Weights of a small GPT-style language model, trained from scratch on English Wikipedia.
Architecture: LayerNorm before each block, learned positions, biases, tied embeddings.
Training: a variant of Adam for these matrices, 1027M tokens.
MLP neurons of a small language model. Each row is named by its layer, matrix (down: output weights) and neuron, and shows model dimensions 128-223. Each number is 200 + 20 x the weight over its row's rms, rounded and kept within 0 to 999.
A block is one neuron, or neurons of one layer that tend to fire together. After each block is what it responds to, as a language model described it from the Wikipedia text at the highest values.

L3.down15,224,204,220,187,210,186,216,166,218,182,236,214,202,214,195,209,188,193,216,182,174,179,208,182,191,159,201,168,185,193,167,196,214,192,177,228,194,216,197,184,187,200,205,183,204,163,199,197,196,202,198,193,173,188,198,202,193,173,187,194,188,208,211,182,221,182,216,191,192,189,157,211,176,218,235,188,157,220,211,179,191,210,226,196,217,192,133,221,203,216,214,258,169,198,199,223
L3.down316,197,200,202,186,196,200,211,195,201,163,194,248,205,189,203,212,155,212,189,198,211,188,190,216,202,186,224,202,197,204,252,228,209,236,212,184,202,176,222,201,197,184,216,232,199,252,198,215,209,193,233,203,222,241,181,235,206,193,166,235,195,169,203,208,210,188,220,185,235,179,190,210,206,175,158,210,167,180,185,203,203,208,213,187,191,206,216,213,194,208,241,181,213,217,193,215
L3.down669,193,185,191,175,174,184,208,185,212,218,165,210,197,188,184,174,188,178,203,173,233,221,203,194,167,184,203,188,204,180,179,190,198,211,193,187,164,215,161,214,214,203,176,199,209,195,200,202,223,199,205,166,195,200,204,207,210,190,187,218,186,220,200,197,194,222,197,201,170,225,221,189,218,192,211,208,181,215,206,216,205,194,162,191,151,210,205,199,209,233,204,238,203,220,239,205
L3.down1006,211,209,197,196,202,203,206,177,204,195,189,210,225,227,201,165,205,201,207,206,177,205,183,185,186,198,199,159,181,205,210,187,209,202,193,216,210,227,186,198,223,192,191,171,213,216,205,184,203,188,198,164,194,209,230,229,238,203,202,169,190,195,171,221,187,190,226,214,196,214,217,199,187,189,231,214,168,202,213,192,237,187,158,197,200,175,167,216,182,202,202,217,197,216,186,219
Copula after subject

L3.down205,189,179,180,200,220,219,225,170,182,204,234,156,202,213,215,172,172,204,197,191,182,236,165,181,196,213,232,192,193,176,185,214,188,192,200,190,180,218,183,232,180,217,214,176,179,201,204,198,176,226,186,203,167,234,210,185,211,190,210,142,182,184,189,205,205,228,207,176,156,194,223,215,206,205,215,225,229,184,188,190,194,207,189,187,176,191,178,207,175,183,213,206,207,188,203,198
L3.down603,175,180,219,207,182,210,217,225,231,176,197,205,198,214,201,181,203,208,224,222,204,206,211,159,197,198,185,198,193,216,247,206,174,201,194,188,224,156,196,195,209,189,238,215,166,187,194,190,180,207,208,200,183,188,186,159,218,183,237,196,184,182,214,162,234,223,196,186,204,186,220,222,235,202,197,196,221,209,195,202,168,211,200,200,218,223,224,205,188,254,215,206,210,192,206,183
L3.down612,186,214,221,197,189,189,202,213,198,187,169,174,213,207,203,156,181,145,215,215,176,182,236,230,228,238,194,226,192,208,230,196,183,198,153,213,184,205,212,226,169,183,213,238,210,170,230,206,193,171,231,217,209,184,191,226,202,221,222,160,215,192,221,186,210,203,195,204,199,162,224,216,232,148,223,177,203,204,231,212,193,199,217,201,197,170,221,225,188,198,188,207,198,218,222,173
L3.down891,170,160,190,196,199,219,213,196,161,203,209,210,234,235,208,200,214,206,186,191,205,248,190,189,210,162,151,190,201,206,197,193,203,184,179,191,222,197,227,221,203,150,249,182,190,212,208,195,202,192,171,198,155,184,160,217,219,190,230,194,184,198,207,214,192,202,206,229,191,192,223,205,180,243,213,201,200,211,213,244,216,187,194,198,198,213,207,208,218,228,206,159,192,249,174,196
Month before year

L3.down61,185,184,195,205,211,189,199,164,179,225,224,198,202,205,219,213,219,183,189,216,200,215,200,228,209,214,177,205,191,202,224,207,194,218,227,216,188,194,194,243,165,190,169,200,203,177,203,228,175,229,210,220,178,167,226,183,188,212,201,225,218,206,168,171,229,130,200,192,179,180,214,232,172,174,199,221,184,208,200,185,205,202,202,229,176,213,237,203,228,213,226,206,240,175,187,180
L3.down129,219,165,191,181,211,164,181,198,244,199,199,204,183,165,243,218,231,218,189,204,180,258,200,214,208,170,179,206,220,222,203,171,180,183,189,188,222,204,164,185,222,221,216,211,181,163,223,173,207,192,184,203,195,199,188,213,190,184,200,209,205,236,216,187,187,166,194,202,217,199,245,201,200,194,199,208,213,211,215,228,194,185,203,160,216,251,220,235,178,182,182,180,171,178,208,176
L3.down186,213,219,214,212,204,212,183,201,223,170,216,209,212,197,197,180,228,181,204,172,225,169,207,205,197,224,143,162,209,176,223,224,209,202,243,206,185,182,178,188,198,211,191,218,211,184,221,215,239,185,199,214,203,229,173,198,211,208,207,173,172,203,198,199,186,214,220,189,225,176,207,159,219,157,227,205,244,221,215,182,236,188,209,230,170,175,200,223,174,191,185,228,212,209,198,204
L3.down967,176,210,217,205,184,177,182,193,226,198,193,206,213,206,208,235,224,218,190,229,197,197,190,178,231,195,197,161,170,230,203,170,180,233,220,208,211,183,221,193,213,190,220,208,190,260,189,177,156,208,229,204,222,201,186,177,229,190,169,195,210,224,196,202,220,187,197,192,180,221,189,228,242,206,208,193,207,185,184,206,153,189,217,202,182,169,207,219,189,166,217,220,166,203,178,229
Mid-word fragments, especially "ph"

L5.down92,189,193,180,196,192,214,159,197,219,177,176,192,228,181,195,191,189,183,218,190,182,155,201,206,203,189,195,192,211,177,187,197,214,210,230,220,219,224,194,201,211,209,191,200,169,206,198,185,197,228,194,192,197,242,207,182,190,228,215,184,189,222,161,229,231,231,198,156,226,201,201,191,201,176,178,204,197,219,194,181,189,264,178,199,185,192,212,196,195,199,205,236,211,172,223,190
Verb after sentence subject

L9.down51,210,235,205,219,239,210,209,201,168,207,135,195,206,203,175,203,188,211,188,174,190,175,197,220,205,233,209,156,188,205,182,198,208,200,215,152,177,202,211,207,214,234,199,200,204,220,196,219,175,223,215,205,208,178,181,157,232,166,202,195,222,198,188,182,190,234,189,182,218,177,193,200,213,194,204,227,191,179,228,214,197,209,192,183,152,168,220,178,215,202,217,193,204,217,169,212
L9.down92,248,197,220,195,212,190,194,197,168,195,286,200,198,193,218,171,190,207,194,200,191,186,194,194,201,214,208,190,226,243,177,169,199,187,209,206,209,207,195,188,214,227,214,191,203,237,192,202,199,225,198,230,197,220,178,207,221,205,191,170,205,212,140,178,155,212,171,232,182,220,191,200,216,186,200,182,186,203,219,206,220,177,221,171,182,198,225,194,192,214,203,191,175,206,220,192
L9.down293,190,179,190,209,241,188,182,215,214,207,224,200,209,181,214,175,199,210,182,191,201,192,220,167,194,188,191,220,233,232,202,208,184,180,189,202,200,185,173,214,211,172,151,208,207,178,198,212,195,171,221,212,236,196,196,218,209,170,214,218,201,189,196,177,205,198,204,190,168,181,196,184,181,204,202,176,192,188,205,144,191,202,203,219,208,179,189,222,192,182,207,206,197,220,192,212
L9.down506,187,214,190,235,214,193,236,173,205,181,145,208,194,227,225,212,189,180,191,181,189,255,204,184,193,225,214,194,174,216,186,187,209,208,244,175,211,217,187,198,204,197,157,203,206,261,235,166,192,235,199,176,207,238,214,200,195,201,190,204,171,216,210,182,212,204,177,204,168,215,187,184,209,204,195,196,197,204,205,215,218,237,217,234,200,199,154,187,183,223,210,206,212,202,207,194
Negation and post-N fragments

L9.down50,166,195,166,189,202,204,198,186,202,177,152,204,163,205,213,243,196,224,225,225,206,207,198,203,199,178,176,205,211,167,207,219,171,211,215,199,239,211,234,212,202,179,175,223,207,194,211,215,178,242,181,196,168,175,232,183,192,196,199,184,188,207,236,195,212,209,195,201,187,194,212,197,211,194,198,189,222,199,239,153,161,227,185,181,170,204,169,252,201,218,200,210,199,250,191,196
L9.down220,218,195,189,177,230,214,192,200,209,231,255,191,226,153,228,203,203,189,263,167,162,231,235,200,172,221,188,151,195,183,188,209,182,177,176,222,150,228,208,205,229,188,212,194,194,202,205,179,189,158,191,202,170,208,214,209,177,181,181,205,195,212,186,202,182,186,209,172,224,240,195,185,181,178,192,202,219,204,172,236,155,205,189,196,189,218,184,215,171,216,196,203,203,230,200,188
L9.down314,201,165,154,203,179,207,206,177,181,221,290,171,180,181,200,208,191,202,245,220,195,203,228,184,171,202,206,174,201,210,193,247,179,211,220,208,194,216,226,205,250,203,171,216,208,204,159,203,185,213,183,180,172,209,198,209,205,200,200,206,210,206,196,230,218,202,201,171,176,226,183,182,239,208,171,181,207,179,213,172,177,193,169,195,181,205,176,214,183,206,198,212,199,203,206,203
L9.down315,162,199,197,168,221,216,194,180,153,204,268,188,227,203,212,216,178,192,212,206,176,179,175,186,206,188,196,187,176,214,225,203,229,200,183,169,229,182,201,208,204,182,227,223,191,185,214,202,192,190,171,220,182,191,161,192,201,180,212,171,237,199,204,217,160,205,203,269,187,208,206,215,213,173,218,216,201,216,227,185,196,205,176,192,212,175,202,230,198,176,203,182,208,239,231,202
Plural noun endings

L5.down753,209,196,207,208,190,211,190,211,186,194,227,191,171,189,241,224,201,189,221,200,217,226,226,201,186,218,192,213,209,219,233,175,157,194,205,248,204,231,207,191,197,216,196,174,183,225,198,210,167,192,192,183,183,209,181,195,189,199,193,210,210,192,202,232,184,236,221,189,202,171,226,198,190,211,223,191,199,154,193,185,184,201,188,221,182,222,206,234,205,179,168,217,194,180,185,176
Final -s word endings

L3.down33,197,185,220,190,175,205,183,192,219,227,162,192,178,234,160,189,206,211,218,200,174,215,210,200,178,196,184,204,212,217,204,195,171,209,220,207,211,236,170,191,208,191,187,209,196,204,192,190,215,205,194,226,207,199,187,179,201,208,223,203,176,189,198,201,206,199,182,202,170,249,179,154,192,200,189,165,211,212,234,206,204,167,158,207,215,187,186,193,198,207,212,242,211,181,186,209
L3.down92,188,187,229,196,189,226,200,199,175,197,193,164,167,218,224,166,200,201,215,191,221,203,206,191,176,206,212,177,185,165,214,192,189,255,192,201,238,195,165,189,192,172,201,187,191,202,190,223,220,192,163,194,182,240,186,194,198,188,229,155,184,200,201,212,206,191,204,234,189,231,203,186,210,172,234,159,219,180,216,156,207,166,146,238,194,179,220,216,220,212,180,226,176,209,202,168
L3.down644,191,225,197,238,179,200,199,223,184,208,200,217,229,166,215,207,177,171,221,220,175,179,218,212,201,222,197,206,199,220,182,198,222,177,159,170,177,187,108,259,235,204,198,171,188,204,206,188,225,194,255,212,201,221,187,204,188,197,202,218,194,183,198,217,203,219,208,194,200,193,214,193,187,205,207,163,198,209,169,212,202,217,217,206,185,169,194,195,194,167,202,243,221,216,166,212
L3.down982,222,206,205,193,167,200,183,201,195,216,199,201,193,237,158,204,226,183,180,211,188,202,189,209,167,167,183,228,199,197,208,213,161,215,237,192,192,226,190,195,204,216,187,236,189,202,201,194,202,219,187,217,220,194,198,194,210,205,216,199,191,206,198,169,201,181,192,222,185,228,181,158,188,207,172,158,221,213,235,213,238,180,172,224,205,192,171,189,219,202,234,232,223,193,185,241
Plural noun endings

L3.down395,226,211,187,179,222,195,172,222,205,171,165,201,206,220,203,215,177,168,188,200,201,177,238,229,204,199,227,225,201,212,195,239,200,208,212,195,223,175,169,198,213,214,149,196,199,184,203,205,223,246,188,227,215,232,178,188,176,203,217,187,210,259,181,212,190,159,212,195,207,204,173,160,197,212,213,220,172,209,188,194,186,240,220,192,204,224,216,190,158,205,200,190,186,208,189,204
L3.down416,192,256,192,183,175,199,187,209,188,221,323,193,167,194,186,172,188,201,171,222,202,219,182,188,212,183,217,163,187,235,221,204,203,199,191,205,152,192,221,201,197,197,202,186,211,195,291,191,191,255,182,208,218,202,187,196,195,204,224,218,215,220,184,210,203,200,195,193,208,186,197,174,214,196,173,207,190,231,181,205,195,197,208,204,224,216,202,187,195,199,195,198,168,206,202,201
L3.down435,211,197,175,182,185,178,167,218,176,206,188,182,226,220,193,189,171,189,173,200,206,188,199,187,194,204,200,210,224,230,148,227,176,224,217,163,184,210,192,249,192,175,179,161,242,190,207,211,190,232,193,207,207,193,211,188,207,212,195,159,184,198,203,237,220,212,210,216,175,186,194,180,176,187,192,196,177,230,186,198,232,205,214,264,193,223,212,196,210,201,189,208,223,209,210,186
L3.down664,188,235,204,209,192,208,227,202,199,212,199,202,180,189,186,210,220,200,206,190,171,204,202,225,180,180,185,172,233,222,189,214,169,167,145,181,189,199,199,180,164,206,206,209,198,201,209,216,226,170,171,172,213,170,167,205,200,146,212,197,219,210,191,207,221,207,203,177,202,210,180,190,220,195,219,190,166,234,221,211,203,193,209,190,188,213,180,215,216,253,180,239,203,212,202,204
Articles opening evaluative objects

L9.down587,185,205,166,215,221,173,205,224,223,264,212,200,224,168,225,211,203,172,212,187,177,180,216,204,185,169,215,209,233,175,194,183,206,213,171,182,198,189,184,219,189,198,213,149,180,179,191,217,215,176,237,183,222,185,214,199,209,183,193,197,196,221,204,218,187,217,190,189,197,207,187,197,184,193,218,209,200,189,223,220,212,184,203,194,208,203,222,183,216,135,172,209,234,168,252,206
L9.down628,173,201,191,222,205,204,204,220,179,188,292,182,193,198,186,218,169,206,158,180,171,161,189,172,193,223,237,216,194,193,215,223,180,209,196,185,209,193,192,216,183,209,207,215,196,177,195,199,204,180,207,203,157,196,217,216,174,180,202,183,221,217,225,216,210,202,202,158,202,200,188,189,198,204,211,187,212,209,222,186,213,216,178,193,210,218,197,222,180,193,194,225,217,235,197,194
L9.down657,202,227,196,210,206,162,224,169,175,173,188,204,181,209,213,214,191,175,186,211,190,203,221,226,183,241,181,197,216,233,196,166,208,167,186,211,190,199,193,204,205,192,199,189,186,188,187,205,184,228,182,204,221,191,200,208,216,204,189,203,190,204,206,202,195,200,197,233,195,235,231,231,210,210,191,191,220,146,202,210,230,202,207,199,170,239,206,232,200,194,215,191,181,187,199,194
L9.down728,210,181,190,155,226,221,229,213,178,212,206,225,210,202,179,226,176,156,217,196,189,188,211,226,199,228,215,201,182,161,199,216,195,201,218,197,210,227,211,226,196,212,218,204,212,203,173,181,174,215,190,210,207,195,174,204,202,201,184,189,247,236,204,179,181,173,199,190,234,171,163,224,204,227,205,200,196,177,238,198,179,234,187,202,247,208,220,188,183,179,245,179,191,214,224,174
Digits after decimal point

L3.down378,163,188,200,155,185,184,183,209,182,191,187,197,193,180,236,196,235,184,207,168,200,225,240,197,220,187,185,191,188,230,202,196,171,196,216,184,199,205,177,195,207,189,216,207,205,214,204,166,164,193,206,186,196,197,209,179,214,191,198,191,209,193,245,188,210,184,208,159,195,233,174,217,209,215,215,193,214,201,197,195,209,214,231,194,176,223,191,197,200,203,213,237,198,190,225,203
L3.down508,171,200,187,173,206,212,166,207,193,211,262,193,212,225,169,195,175,225,217,211,168,180,191,192,167,187,176,171,196,216,217,206,200,202,201,226,202,227,186,196,225,188,199,175,207,210,191,195,209,218,210,178,199,158,181,203,178,177,210,200,204,206,182,201,209,183,226,198,205,201,197,173,229,192,208,200,194,198,197,201,216,256,194,237,168,203,204,175,223,213,191,228,191,202,202,215
L3.down679,160,162,201,182,199,172,202,196,187,163,215,181,192,175,211,141,188,242,203,191,198,185,160,219,185,174,202,191,213,209,186,215,201,182,200,238,228,227,205,205,220,214,212,159,242,228,198,174,185,214,205,223,208,184,208,199,168,210,226,203,212,199,202,214,189,186,185,191,178,192,214,191,176,191,194,208,211,212,201,211,185,208,202,215,173,201,193,192,160,225,216,217,202,184,171,186
L3.down915,177,177,202,175,203,169,205,173,150,168,228,195,175,187,217,211,205,197,220,191,209,194,209,185,221,193,209,168,190,232,232,186,178,242,206,200,209,229,194,207,203,177,224,208,213,200,202,165,202,218,139,199,200,206,207,211,183,227,220,230,213,196,221,168,200,213,210,188,207,197,231,212,211,188,180,196,207,161,195,204,238,202,201,200,161,205,205,225,177,162,191,251,200,211,158,221
Numbers in stat tables

L9.down20,193,188,219,206,199,243,186,204,191,255,179,221,221,186,190,209,217,186,206,217,189,205,209,210,167,184,226,201,205,227,189,171,201,193,203,207,158,192,149,172,178,183,180,188,206,197,189,229,209,216,213,204,166,233,202,211,195,213,163,197,201,161,205,211,204,198,219,189,203,222,193,220,202,208,186,176,225,196,198,201,222,216,203,205,228,181,154,249,211,188,220,234,192,171,212,200
L9.down706,236,196,202,223,247,217,191,195,167,193,164,200,194,187,199,213,228,191,223,224,212,206,192,191,170,234,227,226,183,173,168,200,190,218,212,171,204,206,171,231,185,216,172,192,217,183,200,163,200,201,200,206,188,222,195,228,200,177,163,176,196,154,177,181,202,189,215,168,211,221,200,226,182,231,193,197,191,235,164,186,185,181,188,223,216,174,204,184,191,198,187,184,198,174,198,174
L9.down784,202,178,201,190,179,205,206,215,194,232,187,220,214,233,170,183,200,195,147,211,229,192,227,176,187,248,204,244,237,229,214,204,169,205,214,187,207,179,187,200,203,221,228,190,226,225,188,202,201,224,187,220,195,249,220,238,203,183,207,202,186,185,204,186,195,204,190,217,199,246,225,178,250,192,167,192,195,192,183,212,179,196,233,221,201,200,207,213,193,191,183,195,179,200,198,206
L9.down791,182,250,192,209,189,176,174,209,168,179,235,231,202,150,187,211,201,206,219,191,214,216,176,217,180,185,201,170,202,193,204,189,195,178,230,230,205,241,187,175,198,218,196,217,182,155,206,211,191,171,205,193,225,201,211,202,226,185,189,203,201,193,236,202,185,176,221,219,198,187,197,176,179,178,201,171,195,208,234,197,185,179,208,211,178,197,201,189,223,213,218,234,151,158,219,225
Word-completing subword pieces

L9.down420,241,196,212,220,169,220,240,188,215,197,200,186,201,204,209,187,206,203,197,210,174,162,181,193,227,204,235,224,199,216,184,189,213,203,187,209,210,192,198,177,197,169,148,184,213,198,165,176,207,231,198,191,168,204,222,194,216,248,161,196,210,197,187,181,203,203,193,204,201,182,199,177,192,202,197,226,212,228,178,202,210,161,184,203,188,183,227,213,188,186,175,187,197,193,236,213
L9.down561,198,204,233,203,189,184,206,182,238,205,163,199,216,200,213,252,237,211,188,197,200,199,180,186,197,221,185,190,219,215,222,182,187,173,243,207,212,182,183,193,207,196,192,217,210,207,236,196,199,193,213,234,173,215,194,198,210,189,162,217,207,179,221,213,204,214,194,187,201,202,205,203,199,195,235,215,221,200,216,210,211,161,186,196,188,196,162,225,212,166,176,162,153,245,197,213
L9.down771,195,196,202,176,211,210,215,188,197,206,228,224,186,190,219,207,208,179,181,162,227,206,198,192,208,177,213,186,189,242,209,207,220,219,204,231,245,198,183,170,229,189,184,195,204,196,219,183,194,195,217,219,216,164,210,204,172,176,239,230,202,179,235,177,182,195,216,178,159,217,227,187,202,191,204,203,173,199,229,188,186,188,181,215,235,205,206,215,204,204,203,192,208,201,237,218
L9.down993,199,190,235,228,167,185,182,222,212,181,134,191,210,185,183,212,215,202,211,218,219,169,175,197,200,194,185,219,183,205,192,207,189,208,177,205,205,193,218,250,210,196,218,204,200,194,186,208,215,178,192,193,219,201,197,224,206,192,231,183,185,181,210,196,241,226,206,219,163,169,207,179,208,223,196,169,214,216,236,204,229,192,198,211,194,200,253,180,173,234,208,212,221,209,209,179
Mid-word fragment pieces

L5.down458,223,207,207,175,218,176,205,170,195,221,201,185,212,228,224,162,192,184,199,213,201,210,213,215,213,183,175,216,225,195,230,224,205,187,219,193,179,181,197,201,209,230,207,202,196,210,198,185,197,198,194,201,213,210,236,195,187,201,194,198,204,181,178,179,220,225,192,194,180,207,231,177,236,214,219,224,181,186,183,209,163,223,188,181,202,198,221,239,170,178,218,196,202,200,181,205
Negation and word fragments

L9.down250,179,197,233,174,190,186,156,202,229,188,259,181,207,224,195,212,203,226,220,215,165,187,183,184,210,231,218,176,181,220,179,231,189,208,189,179,197,158,216,206,203,180,189,206,249,237,187,220,167,226,203,207,185,207,177,165,221,183,182,181,196,218,218,193,168,184,219,168,222,198,158,246,204,194,197,211,208,206,212,202,210,186,219,231,222,205,204,205,209,190,183,222,206,201,210,225
L9.down412,211,193,220,203,205,215,188,161,205,212,186,169,177,228,200,210,197,173,187,233,230,216,176,163,188,212,170,217,210,216,164,213,181,198,187,193,198,221,197,194,205,215,165,200,246,194,193,192,182,201,209,190,199,239,191,191,205,207,205,216,217,207,222,209,202,225,193,215,208,193,195,195,201,232,203,200,195,190,172,178,176,204,210,201,212,192,195,195,207,216,217,207,179,182,184,177
L9.down676,230,168,202,213,201,206,169,167,212,213,225,212,207,181,216,193,196,188,172,222,192,235,156,194,217,204,226,197,183,181,228,175,232,189,221,156,187,195,224,214,185,185,199,179,202,212,206,246,224,197,187,189,175,200,224,206,177,206,155,235,193,180,188,206,224,202,177,221,185,215,235,195,216,209,182,209,212,242,192,182,169,198,214,219,175,197,182,132,224,184,236,198,206,221,202,202
L9.down843,188,171,216,191,206,206,214,167,205,204,280,173,214,227,200,187,206,200,159,200,197,183,179,184,194,189,187,193,160,252,191,186,188,178,226,204,197,193,238,186,176,219,149,194,208,191,191,221,194,240,201,226,200,205,224,201,212,209,210,255,206,194,222,217,196,187,195,200,198,187,252,237,223,224,214,195,191,195,214,230,202,188,202,189,189,189,192,187,196,190,227,166,186,199,188,198
Verb after subject

L5.down253,175,204,172,187,216,167,201,179,151,177,200,200,230,167,199,192,209,175,209,210,189,207,181,217,168,208,243,186,188,216,173,194,219,207,179,215,191,191,207,246,158,171,189,220,184,212,199,227,227,191,196,210,198,234,174,203,194,195,174,175,173,185,204,229,201,186,188,205,196,186,209,141,160,188,196,205,184,208,193,168,202,208,200,209,216,196,181,218,211,184,191,211,183,186,205,215
Definite article after verbs

L3.down243,152,201,183,183,230,191,214,203,177,183,171,224,211,198,211,237,192,173,211,175,181,202,192,181,203,163,180,205,186,196,225,215,188,196,228,209,213,205,217,179,156,200,217,176,209,216,227,187,181,216,199,183,221,177,230,207,192,175,181,202,153,210,213,179,178,214,211,165,188,240,223,192,176,192,179,210,214,212,201,236,183,177,204,211,243,172,184,202,195,225,187,219,220,221,191,188
L3.down298,164,176,172,238,191,203,222,189,219,187,178,244,168,185,188,213,218,184,189,187,184,194,216,190,233,195,194,175,167,192,210,194,223,183,236,196,191,226,177,191,193,191,193,237,197,207,203,190,166,197,201,188,186,204,222,180,196,218,161,195,225,201,200,210,199,193,188,205,163,156,194,207,166,217,178,189,225,207,232,182,209,207,234,191,206,192,207,191,208,181,200,192,188,224,173,216
L3.down524,212,189,194,185,186,211,187,221,182,203,188,195,206,203,212,140,191,201,251,166,205,187,209,223,204,189,200,183,190,211,214,194,210,188,223,235,184,192,177,203,189,195,203,208,192,222,201,198,200,208,189,205,203,152,189,188,208,211,185,163,216,207,212,191,175,182,220,235,202,252,222,170,181,196,207,179,207,219,214,198,182,194,212,168,210,186,187,225,218,152,194,232,200,214,196,193
L3.down851,194,181,210,230,188,214,227,208,225,183,195,229,193,213,218,211,241,165,207,201,182,202,180,200,156,191,171,198,231,200,209,214,224,198,209,210,224,216,216,206,180,169,181,146,228,235,206,203,198,187,158,211,198,211,173,202,219,200,190,234,205,209,207,212,172,183,225,188,184,210,233,166,216,214,165,224,223,198,220,199,224,175,204,195,208,151,190,199,171,190,216,169,176,226,178,208
Negation words after subjects

L5.down624,210,178,207,209,194,164,196,211,207,170,193,188,180,188,236,215,212,204,241,196,195,209,196,220,219,184,245,180,185,168,197,192,232,209,170,226,199,204,252,214,204,214,184,187,247,230,192,167,196,183,199,207,204,190,197,186,163,209,178,209,199,187,222,210,197,207,203,203,219,200,186,230,261,195,208,193,213,190,175,210,176,203,215,200,215,188,212,202,180,199,174,168,205,170,194,191
Numbers in table cells